config.toml
n_layer = 9
d_model = 320
n_head = 5
n_kv_head = 5
head_dim = 64
d_mlp = 1280
vocab_size = 3532
activation = "swiglu"
norm = "rmsnorm"
norm_place = "pre"
norm_eps = 1e-05
positions = "rope"
rope_base = 500000.0
rope_fraction = 1.0
qk_norm = true
attn_scale = 0.15
bias = "none"
tie_embeddings = true
parallel_block = false
init = "uniform"
init_std_qkv = 0.0234
init_std_o = 0.0234
init_std_up = 0.0234
init_std_down = 0.0
optimizer = "muon_variant"
lr = 0.0129
lr_mult_qkv = 0.4
lr_mult_o = 4.0
lr_mult_up = 1.2
lr_mult_down = 1.5
beta1 = 0.9
lr_head = 0.00449
warmup_steps = 0
schedule = "wsd"
decay_fraction = 0.68
decay_shape = "linear"
final_lr_fraction = 0.05
batch_tokens = [16384, 32768, 65536]
seq_len = 512
doc_mask = false
train_tokens = 378500000
steps = 10276
dataset = "wikipedia_en"
MLP neurons of a small language model. Each row is named by its layer, matrix (gate and up: input weights) and neuron, and shows model dimensions 16-143. Each number is 500 + 40 x the weight over its row's rms, rounded and kept within 0 to 999. Numbers have three digits each. A neuron's up and down rows have the sign that makes its largest values positive.
A block is one neuron, or neurons of one layer that tend to fire together. After each block is what it responds to, as a language model described it from the Wikipedia text at the highest values.

L4.gate196:469459452444519437487462446478515507479456528500570461462500512496514502547546477524468521555485548454494445521496459545515521451482490525507527511466531530499429456570518517496537498566522528511556456426545452454516514518456449472480506436460455445509506428557513572481484498481393521484390544457541544539519456562486474549470499447486514477440541494543498523494470493475483553491397
L4.up196:493537468480550460483515485539552500382454525519467578496486499507490474522539515502543577521517528440505530502542499544449477447443474536476406525471451497460500478540482531519499532516387493493552477474438467449478492544525456463549463477516446508437446514546511428490591570552498473511474451478434498510501494565550537499488502470508585479496523546471607574417375503518511496435485
Description: Conjunctions and relative words joining clauses or names, mostly and after a comma or a completed name, also which, where, but, as well as.

L5.gate22:445517489538495591476417595454545455558519434515462535477479528429468476434464475496462496472472494549555393433458435484466471455520524574492509510523538511485559491485511460409555516484531425538560440490563499508538493549529539413494517543498503523540509450505483473505529488494515490536529461593505550524474517383504462496544505532510436527424457483455554494512567502526509521520497
L5.up22:512448502529495472536511481449588468466519451517433585501485533456472493544506521486498522497593559486482372511509511438494471483482546538505547499560497527484464480410469594538527490560464542546527581450434527469506513469509506458511476502507465543470484484520444500504486465572533532472520527541492493500528485563500502512445569549476478526424497559537518545562514504567465522469525
L5.gate504:556537533493497458442615482422497500453532520501526565508533489520469428548471477461496459515492501560449459568449469432460528615576580502457422485524504514468462517457537567511482448450543544519446527510524486465509533498480525496521539505558544498509483468536523430502449492520529474498528552483515547503494521465512494539483556567512507488475489545471494447552514450536555528456492
L5.up504:492537543557484478467596518538439491499492522477458524494550518502455468504455464446481490445532467539420473545505494434506503647456489521543461451603522509520468577461408570523526526482487567454487527428504477432505501487490480488529488517521408463556470481550556483520541526525497449450504481408524472547505538495505480502451494515515468479418503532492510491508554476480471539458512
L5.gate1226:587479512542517472439588501467435472440514546505508475561508474499528440506418471464555488526507458456524537529463467429471581603439504501590501513552461536512476529399470494517493471514500497497518538443469552507555483477450477477482490474528492468582443475446495500552492542576494525487557543472519555538580514531503502476495558493548411518477457534508479520550462522457476490535515
L5.up1226:485538538588463528565572509500505498511533508526494573403499557556504499474478547497503448534487489509405516526534546526517488522525437517509495413460500550427486480499423506489431511511477590484527474520595474459456520442440484533548524467527498466534426466504542488525556527500468466467459510452488478509469478482526521523506443481473558516497495514481506491481586518489495566493486
L5.gate1233:522552529472506487431533511535459534501492503478427595485526488467480477483451465506490511483519554465487523505457498547572496656506495512548470466538475529475546542456490544561440530461478541499497514511540473447497527544451477490530490511497521523472476479464541468492449536543555454470516479454491507553551591481525521524531504418507492535448548517464518466515502572480526498482530
L5.up1233:559526505523480577511555579557456527517530519464438467490480497467453473463534507522536436499485534534477446599478470462489557553480528511549491488489497543555499479424507526576526491500539553484540503435458467506527446511535612546434471491490509524523492532450514470476516488472467435484569535519549517492440485482509469462539539503549500490500472467491462517572544412487503460554475
Description: Final token of a sentence's subject just before its verb, mostly surname endings or pronouns in biographies, e.g. Fied-ler, He, The company.

L4.gate1214:518465483520518541599501547471469495556527472468484475480460526540574464514524532498589431578536471481498548405521517522554515536452544520492457515448508468487484537544519567482498476492495515427444493554486474517506534557511534509473437521544524460545506437416477513522566532527448472494460504436499504511545546506448474456455496527398552511494522542506494468596567421524482488464486
L4.up1214:525512473516545510535485436488478552532520502498460477486509494438544514531469548512523419517515504529493492492464504452513496553485531462576547394523516526466562538530460440500473553525427531506492488563516509475471487534586501389529493572553526513521489480534519507467462487418568461438456536487496493467497553563492542476488528555431530482469475564409450466494559470517495505433633
Description: Word-continuation pieces and table delimiters in sports results text, e.g. sc-ore, appear-ances, final team classification, plus table pipes and line breaks.

L6.gate109:479544562464509530444488469529420542495451398530516513512526447472500471433532442517494585491450496491506527465475527575437551481477467522514555461492437545456509496523480483552523519433463557437467517516506410464511499471470423493486519451480479533434555527599527458505526566517532525554531431470493483491486535566483520510497495534486478493490506504491573374442481471527493469514557
L6.up109:476587582484449535579533472572437530471500497476466483547541628462474446463595509431512443453550451517489495468531574497511462469511431512487517510484468448490458562517458536493564525508535454540447503504542425518508481468499470506548421508497518514457485508455497523478511460517586518495458517517509555422567486478467441496527535484445546476460543538491556492584515531510456496472461
L6.gate136:471483453493543515507454562460464540509532448495453521520523597506519538499585592541510520490571500485505505538508634471451544484504485494471544490509601519433503459476501464446521580523544500512441457571567456480454495488500524526481515492490506481524493486526541503503509452488603484542527443564467494505547507524507483530452568483437561525456484475453490572473606495577434474504544
L6.up136:541473461554523506524505506472609479519475561518483543505425575537500515503511528477493566478577491522496503516537490550541591431498510522520531411473501457482571536558533440508502488410533510500532477559574452458496435545484515481457478457490505505507473486476550514494523552480471542518480480564497519531529489531508493510545495491504494533519572466534499492424558437501474611486525
L6.gate140:481470510447533513477539521465460505431439520474507471508565493443518516511542527563536498505462510553427473505417458539471559485417526573424572498557525481537435468520491521482479489471467577497542517506529439470473454448594499505534506511486526472491436511481476476551531491468535471467506491540478531476515473506441495419499603510510615482559530530544516472520543492479477542467484
L6.up140:490480528535498471514504506480508485436524469589456473460482539524475488516560499522504428551530537544455443516490474469521495467498478516478437509514493409536484527493496520421545587525522497447421576500500512562481435535431455492558587465454521458579512516485525449505472536526414497441523490484507534520490483494464497504563494512537527506579570496448523525537558497474433517510562
L6.gate216:537555505500520515505567497583555569470501550497459412467486501477515512586482526503451501474445503534561449496556521520462467550532553537429520513541558552515550527589538513523555524507542551584484544473492470553495470563520494524526543521443579545500535519498505510455466516469537496493548432453563511459462454578508545467536530484567463449550475568457515486431497365427484496525446
L6.up216:529455469524500491462611482506509501441498478472520482491470511477555441485580534557478475506491453516497447455499523500511507506457517524565505480523457497499515435532534555442551490521523495508541551497515525453531508457484488489548508510547507473484512436484465506502490469549487459557465524445471446528480486485488505490536473452534495470489518394481523499485507438492509479523509
L6.gate364:464489529501438522502514591504539534501432495534540479497515517468455494484571474530523476496495527514485489443442522503452565515498503519554483522486509438452475579472499507508455534478511554489547555529545519496442478490445514534469469426464536550573469516487531526445497542461504479520500443495527550467597444514460444498515499516488508515503518484437508516530495533553524495472574
L6.up364:520531535492555504483498493488479524464485376586526495454508516510528487523551537589468509505567475504459441501438487509472510583503527510615434516556483497469516496482532512493444538443573512422446539538491566475474519480549485497509481462462529512481428460478507523476530482507536528429515574467571561471581501503499564505505499506441507617491540549476468550516481533428493476444558
L6.gate402:505525528441511501494578503498463572477515518480453513538430565511474565521509440508482499541545513564470536504485483524513536508510463540421508536484513464431483505550524491500484534473469532537515439542482502483458494509483515513461489538562457481522475519473382413584572508507485561489466468521455546524574450507519436440480563476478511552443500541544436464560538494521511461407505
L6.up402:508473477494499524555547489472450526487523497534570509495545467482522560503449508477487477575539457512569475580442560502482493463458518486488503558481519411471557534532543460479512542500523461473534496486495469445552508538396525484429499505459545579463511553490499470513534533459532507506504512457523411508481470571551523396581485546458508478536553597556430551478533541482457562523526
L6.gate462:528540482514554547482441481416546481471593488559512503525503488470526495501437487500484439471538529474503476557420498504471522467551556590446486486496502516462412532539530440508502505498480410543533472451581520550468584506512444478510476547516511460546549427382589535472448549509434454522574507476491443562549504556505538504571509504532479461525538488478504468500535491498495504544518
L6.up462:440473532493556508571495537523490475467520510496462502480506503450542462458514535549473499569453540482504508516495541558471530538473532565441497427462493453489520551488436485522508578547472559420452464468511461556476514470533468517528556545569429425525505501562494571491399518453487482475587501529531567521466498578488521446532471450523502475558510565485462504385437525489502538472463
L6.gate534:467526527555459463500517484518482516498538515525467493521503487435479515443518521561522442489465460455489490536462565477555507489541455486486509504566484489489468520438505469490518456446492565540529456502507478508572508480484498428528529598541491542543504497486528492508535525499570585475512442441578473490464524516483464536622526520485467428458593504506501462517426454455455438555539
L6.up534:468565562574419475446500519489473523399471505500496468475500510426526494528494471445494482446438497436468505499487539426538572521484529547528503598494510554492465584526458534549511506519530535515518514436557490457538497459516484441511486551452486484494467508523533505493494567479483500493499448512576474462467520468528486501499516528410460453480472563587439534438548539501529503482576
L6.gate731:536510500543505578489551520509604512487560428455511486458472510490528472481539512484580509553529536520454531503496550485480570537549550505536541539553512476437452570553427494497481511553576485552433482429498453546561470537468572470597536515498565514531465533480389476520502499522517494514443414473565444538441451493510527501574499492519503499534489449530434480481535533561524532520561
L6.up731:504492473519579487481470518429488493481522472522556508554470486438543501572559568536509451501476441490456529532558497518492461560476512522488470469536462469473478517510432501533507557535535471457510511472570492546500443490439472462547459553455565555513491468532516468513503522473512505470472513539533496579464480459539528487479519548567511499503485496513453455539526476480474511514526
L6.gate744:561467447537493536540544519451507496466557533480544514492493516517480484527542598519435485460448516447493452444471504542493531551463376551506540482509483522518468534558494456441472557481488559491364544469420475486480464440530473462505512553481504511566528415494535529467500461511581577528410553571533477486497483468488522490531556475541479507468490480469477519441472458514540498512506
L6.up744:481502546499486479477455475497609504462506528508481544484520560435571476462540512527547478390550442520480534479478484474491511531514528507525471578506580510475521468574493492429508384528519536576449513455516445485422499499504540530512480501516578527475474423494541495479539516533535506531520510506556511516488548466500554500507563467435509444474496485469519524530433538484536471513533
L6.gate779:500516460533502486525502411488537537533547533516486473457495492536568516487508550528522499460510499510514554491445487449510512467469510575469482516540524473507523513505486493374479443440469468487506497497464460501538525515462491435506513497541493514496428514543502403510546484499517480512536376443431610454491536470481511463460562419457505511478466519552483471548551510475496465489489
L6.up779:502467503557507518525552534542557525504498525546552504531417508512514469478502544591419502511493453457539547461473492436435536558458554507475455503469515536464467593466490551491467517512504534506546554517474518547595476499469477413482494487500467493546436483553532499537473512494508531408541449497526519489551558484470512510493512522563457483519498566510549453489477505507526496504529
L6.gate888:502514476514483532584535515530479569519500547518506530496473457502495450500477596551513509568516515513502472472521504565490476486557535430504499455567590472508552506475514507491458502451544563575534511458519459472486459502529490498495567526573505543539448534595427516492516553549438448513472465427498457475497468476517424487562577470457461497460519514512532472518486439473526507512553
L6.up888:479501464479502497534564457537515495516535509548597569447478434572442488509477508416505440549478491411486523551474532464510520516482557483567467444521495459399505482502461487488545473539547485567473589430552488538513459490517477529522518490535536504437506545582513506444459485536532515616473492475467543454559493501475558505469528502515566509515498421494513527556517474439501448434493
L6.gate1017:528513502449497549509460462486541547508544408537510482499483566495490514589464550552498448527570472441478505513491500490503472523518462514530580517522515464438510525477490584499523486540491561543505554532464423557522482527419531453533492500463432446564465487510527532504501504561481475529510507490545565480483453496526437528525511553534521475469500478527548541483497497480518521550522
L6.up1017:560542468481493516530467489496530503504485521517499449492493510419468559464473506548511474460496493403480539501459510461474508482493492496514504520445469553487503472555569565507470559518510401534505521566552520447583417546448544486518474498460409511535471532503465442518512544486567515475454464449540587592535508513535544512501496485463457432467544513550555512460467572575515504518430
L6.gate1072:478480510483561491551530420546477528505537470515452477486491530476579484500469533484487487480531514491513402545435467499528512497507563508476538503508508531504478568511508473489522450535562574504426501445513482489467409504537519475538545507468510574515482527470567412473444470500495511533477568529563485557524505492479502479592519610539524548453445507474486554534491465448575491498527
L6.up1072:497602503448493485461503458395489543463485575488491474470497534430501519511510511547501464480542481469469492504489499433448498527462516577418538515528482541481521527533446472504529558490556415516491586457514499519486432481416550497548470499541444513507459516418506553582493525497470483497473526533517547510487474402549466521501581538490509426478494518487412480505519534510465512473536
L6.gate1147:559507463568441520506518575570531509387467404462512443454467528457524487511569526535549437578562517458489496486480559546459514475555570477513529481555523490474525514483447524490518584512467524574530514467563470543494521534566495563569539553461503535540473537481537506501516599490492568477475521468489513497455501517418474485520488493502457480586488488478499452528460490488450486472516
L6.up1147:481478487501494463554540531497578497480586472573494513502511525516449550494549506533464512513502548435518426416480535436548525552549489478424528448478539472528602482538516509511501540488539553447584507481479454527471558519464551403490536514470415503486533486440462524521545525508535504490415484460467488420477487535446529524505499476499570462468493528522540409498504524438510554478504
L6.gate1222:530438478522501478497539595535485550544537518539562430427518492525449500538521532534507472444426455504444445485513559482571519602469502536457506509492501432553402509507555464530530542544445548497498511558536442513553549404467452443550506496434464471549533462458517469511502553476527525469541435418540491470458470478495552458532468474474471510510397530457509527466494495531432461586586
L6.up1222:499437459455499473584534499470380558463512470500500504462488586546531471535500571508518545460559480526518434551543492530551543499497511492513502499521541513455507511516480462435432475533517527495480581487519496470448466488485494519544494494510501560563485569496504474549479550476566495478456463453564530434549530501533493547502502465458509460481482520463479481428484477539514501447535
Description: Word pieces in sports standings and tables, mainly table header cells and section headings (Title, Rank, Pos, Pools, Championship group) plus def of defeat or defending.

L5.gate202:465457492575504516479504484460470482410465446468493447482536506459510485508527544593474492516451468502540579533505508459495468527499501513392534484422554590482505520494442489485495529462571555494529492455520483548475511499461511548549557564542553481504523462525495450507482557513536540515499437477489445485479502450484506471491497466462518438421536521523396544429479491518508445491560
L5.up202:450533397472479478483473505475472509505487432554540479519526509460523490492513514529516440459516502410466515520539512464544523504473463497556560538576481491500492465465500500454488453456504584458483465542526497514482464399487500527518456481494587495634533482442525449474529394525537521473516523484539523487523510561512474477481572483495442458540467561535531489432481512510522485501496
L5.gate223:483472494566479571499466615469465564501462471534582461553472523511549547452455544488506401510520465477516544502475513557462534532470491523453513486544519532528374485493543480459411473464495494482478494475491521564494520542465548467536563460512544508527506468486471499536502559506556542506544401454458524475523550512456544422486527487497512512513419550471514501446486486571518506438469
L5.up223:514445454544541497437477489482491523391481465501524519506455488498528553462506535473482469456533478517436426475496545546491457487473552487516546485539392463497574519458495478446473513481502490593493553463543478548542544483485491472528487456524482515518478508539492478504530459451560524481453571507556599477498450455438468533539564536516523551486625523414428472535486518556508485529516
L5.gate1087:540474520538529545542589512561492425435486460537468485534474512476567549480483555509531448517475493556536474538531510552461515446524516559504497552499426535559433521457470467547527557451482540492478504497586526487507438499565499520492464435478467443540437401503545492496555543493543513517502470422465532470464483484434507530449537535528459535514471485437534499506546456489553443478464
L5.up1087:565524553544482465629533490570509530490495477531500473519487551458521500448495542472508453474513559513473494520469505444503546507549465531510549551519477544516472485437516489483549542507530462523530504523477515519508467493526554549457492518494471428476532504495513512504510492468438466496481492430511535436495553548493482485485556573482515568460501531431470502454513506508548472499474
L5.gate1121:568538535550505437518525582524517492549473507459515506526436493470506500447472535528501490506497480486496460464554517535479517492447422564514513476534532456462503492486461542435522489493530472503569476487526533531490476520488501491444522497494420543533567503470507491542577478526515452508428484472516540430465497493504447472564512516452534507450483517545501492457491522532536493454499
L5.up1121:571523483485487490459512529497478501497508496451483509546408479463473504488464594513540500535498431518485511526476499477470532456483533544524485497555563497529482519530550558471457508505493466495477481527524512483517511541547515548529469549395543500503481493481505530479509530463469568515503486497512585464534455501501555489448492501502575524553433566518474537514501452454547518465590
Description: Word pieces naming competition stages or events in sports write-ups and results tables, e.g. semif-inals, qualif-iers, final, round, Q; also -ing verb endings like scoring, batting.

L6.gate204:608581531468543468481458509527526475496508496553494569490486510473466494456546384575488464470537421502582507528452543453488506490489474524529556551431542513514539487440462493435493458452559416510496499485457552503563501473504488520490465452541491461513526517591526406541482503482426544524538490555451508512457540541529524503473562482516475494541513495507499490569475444428470480528469
L6.up204:517515497524502544534480573498529431447479529557456543539509471525433505507448495573569466477438511473510494540463536484453506536489510518511532547523544472514572522408449489441534460499515522493479506475494513505541569512581500525464493573490464414515485511556553486474508499459500553454595541541451496442484583475476446512511539488543481528584531531542524524507503437454477438470478
L6.gate218:464492505430542461530549445489487538545462528522524557521506466438542502495531481550518469490523552408425524460496603498520526488528511497565476525513610500487517513446476449492444525526474423463446435523470442380479456529489452434418503499441444554617463472484473542512471506532550510507553530487502535456525482489431483455465486457570523549452488467441422489464419472501548487502532
L6.up218:496548592590473443530503527516512469532531461491475584552504429541498535514489501453498534507554510502459434478508499491422546497547514462519519411534484555443540523476521532535525518530478553474554415548529572511456489476500453487549514564491430443478470416556444509550547539523560481492523570528466517491488448485495471563478514517498506477500504468510496520522523476535478476473493
L6.gate265:553468494525501440511502498537446514513520561478498561469500517512525437498536521496494481440448437486439517509469519451496506555537556524461562509527515522546476515485423472510496453509508501462508465448498559496534506472431511539482508547532536356497437438551571496537455511517522563526492475505503555458462516519538487555495481489550406525512507542582522418467514484486570470500495
L6.up265:490514505503485536589418518484494547495459510448604531520522505528465448516487489556447517477460539485483497511517529431401491469492469537467518446511527505506515523540547506451493469584485488499549422504489532509496435501455544480530550524596500430537481439469503549506506535527507520495540476587473493519444456508494522525534444438496564527470559575443503526486520514481522490474468
L6.gate303:508552523474565496482524503549537497419591514486542473444480514496474510495494503515616425530542532582448425588520464503487505495530465585469536454525586473505495520471501517452544516549493526497428471468515472514432569532465496510493531481584505524575454461496551501519444502576442566461483540446501526474457464490464498466532544558522441537458528538485495534466498517511515519485497
L6.up303:434537514504569505431530518527529479380522515498537491552489471505462488428495537490565495427465533566523520562473481395556500562440522496449497531527511531549535470461441561494399537445552548531464452518502534495452468494448505532502546595515471486567442445479561504464485430461535537477479539396517527555468461437421471500493493461516510488444452516501493450549567512481502452540532
L6.gate318:489454546574533512519511498475475498504465544520497538420492489488496501438464442512473472563487490479498570544390479531465468508571477515487481508429517533472516492476491487491553452525471459464461486472538540465486511514444466455437561551501558558479479490460533431509447486531484553414488495474531545468493445487529497472449453486537501477555468521468490475509533465461471476441504
L6.up318:560554542456505525477589515485443461497455448467446539515467530476405502494460463499575525487498409523524520495517527459571509564494513541554427541466502497454511513503497495501497452487512493539527555458490528451498521499515528517499477483570428487469481456557550488517478532456523479479545550497541500554553616482553481495530515526502449503478559497584548525518476494458395461508448
L6.gate526:490504492507531484433492498536493511514469488517464508523491519567487536510538445547481446523609507495492460516509556457468480553527517513484471478515517546525513530459572567506571506505427472517596547539497486526493491493508514444502473438533598563538509503486477476446605493482557466467569446485547477500499488520533479492449493484501517455391485473508467455481489508551535479601437
L6.up526:477435415517565465454545520510542510581527443509517474497489523495526541514536512512531478586485443505492506463504495481462503474504539513453479494519506512522521508424514488509523553534488517537481517524497519458504461473483479472417513472540508464476524512488418479491493567554514501429442553576474503524431481452549518523454473454573500525473595500481478545484460507481500494493457
L6.gate596:560474457535495508460474510538484500491492595480477482455477493525467419453516477484509432530512534526515478536487440506449515499619511498506514535513549444476467492467485457532474489531508507526568570485474454490516482459447546584547462472451446493514486407485456538510442536532446473489454499476484543516527495532427479491508494512501507528480560511505482493457512440537455604443557
L6.up596:495529547452467513524591504523508462445553522545522513493515475505480402504560473419482463500524431530497537483502530406556524560465539524498447488509532498462549516487445509485448468531503415474418539539573595509529471534484500472583557510532500484521473518508588489459478489498509471516520525482454526509522578514509485458479606512572475544470493511433500453505530483545549475507539
L6.gate795:494528509456508501474544473484477491488505528500512559484453465508445491509421462524537524567438473536524478582440421506514501448481502533516548519567492530485506585514509528473518494470580418437452436464558457506539463536513548581449533491476501570525505509521515431508535482485442483496539517494541550502532516469565457522519542549470472586481560546463556505519429420377536459511544
L6.up795:533613525520466499538508464484413491502540520511544532520526432584450456471447489528490505481500456427563532611467502533490498546532578516500508510509520509539511490514491529478481446515438463489516460510505511464510518467563495517483570447473456539484467506502532469437511535515568493543586549560484537472472566405509465485500563467453488564530494553413576499495479446468501547491529
L6.gate882:465512499502521508479472472511537486498485508507570500460499472502505505499452540548527509568424494531418536516456482517509525500512513607534485520504572464563498525480516500505513543463478488548581515522489460444513500449524490501477451508493494512474491489578442425540572500509523490482507515520442518448479538500474399529487520440444502496493582557495488571525479558485499568512553
L6.up882:573600502483528585496565449515505496464464523477526451462546503524495573549514486486505501478560495530466544465483507518514485488522492491483553473465485486447541477487457502487474476541494507419459448400426443466501540520498575537489511527578554489609502505445540470463503445466429570458474516561561493456526457468484540509513496550469429470519548518476553506522475471515480543545564
L6.gate956:514488520525502519488621500520442510450476496528467459502528548475480467497456443476542514529496497532477532545484449427497520665458532511499500429521526489518516529461472538494453528499528505510414495460530538414445509547523507476487605497547471481537462450538534514550518511504543507552573589474483552534552507484564492478515455536554479517503536539523495515543522466456430525514497
L6.up956:478445482546537485514496486554502477519449486500483407536506424538514533514523449581485469499449521543459424555503441474473458552578447548560481514493556519488492536479482430532497591475522509527461482455478507455509593467506527504498522457477529505507453502495467492535461500463486451474454543522462534502448472541512532478491428452533505459571537473513499450495528479421431513530497
L6.gate1050:482459452484488548503529556511514517532491482458527466468477532432509401494450513535486570529527540458497408502491503446507576592524479503425510494512579543534530474470458566487579464508482475530485485513486429476488453524554468468460511510494541464511413497500556433518500525463517537474475502486505392542492522510503508485482467555550401544455508522449503548502539534490451513477477
L6.up1050:458492438503477390491555493547531520552551529479492547506466550558434569497510518479523489554407496530424423482477536474503545520473485532499507555513507508515531552450486506479481481545539586546466478468541450508488582447497590562431546496483485469502418510519530504388446467456464567537427463489524578547440599506483401523455487434504489523484482522502474477487476558466451529509499
L6.gate1077:526596497506513451502558441484461461511473586510438511480564554435481490473443487534517493426528475519461535526463499497459494636528436557530488500451509493498502518562482498516534428596503530537512539450447517453474509449517463496522489459490414466505533488572539471584514525512444453466513519514465522562518504512512532539408449543551451505477523530537572507528459493534493468481542
L6.up1077:565566546503504477507523420563471416482469445472458510539501558511451481503417431455546513513540467528520503511490469462493571566513517575570459453558464500493464544580379562471480484529483473534489536475491506442448568481515497512491510529566447462503461484543555504507438550465502520482471590432577533498482546523507489462483499547554477501479573521481541538500488456526481527498487
L6.gate1181:566559529593520453444533503512515514516500517440510532472518573551487485488477470418522432542553527506497522483486367466453480547486480529484442444529487491471544490465538538469512536536440548498437570514516464450432509482493449526555421489524522534547467481496515455525498507548484528439544528476473440496517491503547507532442500559498467387487545620481504530498525471513503485477561
L6.up1181:472423461512526484554493467537602462452508518509540359489518501487566465421511587576569464455481500478444526514520518535524515498584473525469493555489565427562495479548505535523529524551569535553516475495414472521546521469478506556494536417535537501434490471484575543498458511440503584534460553419440515479532468510477449550562494470463512541527488432486471562536429498524509554453471
L6.gate1221:512516510519547461494579484550459550479459544558485514506555502500510485498501544484527512480480596399501504551497485427427483526446502486464457498532542468512517501428482531492524453577471504522430463402596489421483453516499520480478516504470450520561458523541463448539528491450563490470513504484536502563498483467603463520497518513502423518429539509495492539522526541545535498437526
L6.up1221:493543434470415479464557517529538492543501429454582454529495474558480452496496457505586508520463532532493511479491435510575503481420530466581520456425530468557541520410488508462458541502436506489483418555506496547521442483452507588477473551494437454589516487561516450443491556483531522527458515476527509488494527466540486497519519479471487526478527548420458511436484465366551534526502
L6.gate1236:504454403478507479518483504604499484413384438438554512530482496593568461590552564456485562541505507494433494499490560435475514443479469503513462510502398500516543520482520476444486526506477462440471452507457471502470494452539571457474510477499491510504468535523485532441543596497553501518524538591482552471526461479522492500523509458487469458545537539476516566535524447476464491506531
L6.up1236:460408451517567459446538582476422490475482544485468469526537548506519510501496503446495485504507495490449438534495532432442533484516467502482459548438478574508509535465506560541538477508526558519512467493571505523513521492495553464556565490521492497551501456508470517454454473515519525480487481453552513548519494534520489460378513494548507468436571563493472496461446548541486491521526
L6.gate1250:470441541501513454462508505503517463452501487459546478505521467554530469433488530525542466504408536466508508565573394474488501487532499495435455495490527514559469497467511528426508496515488537495419530499563464488499525441493517513466506518546521528481461402511550427491474451474509545433426515410552506482541495495445472504475488538512472513456504545476485472541541496456496521433500
L6.up1250:469506518539500420490544443505501490489482436530510496491470501525437467456513481532537528547418558535501442622481494480487480548488507524460487500514516510539510539478555541426458555538454514485483511433516492428463495493482478495481409474565497536511484529402571497512507473466476522454475508426493469493544450396504466496563500536485511503449491536455518517508552492459490478504483
Description: The token just before a predicate verb in narrative prose, such as a subject's last piece (authorities, rebels, Guren) or and, but, also, that.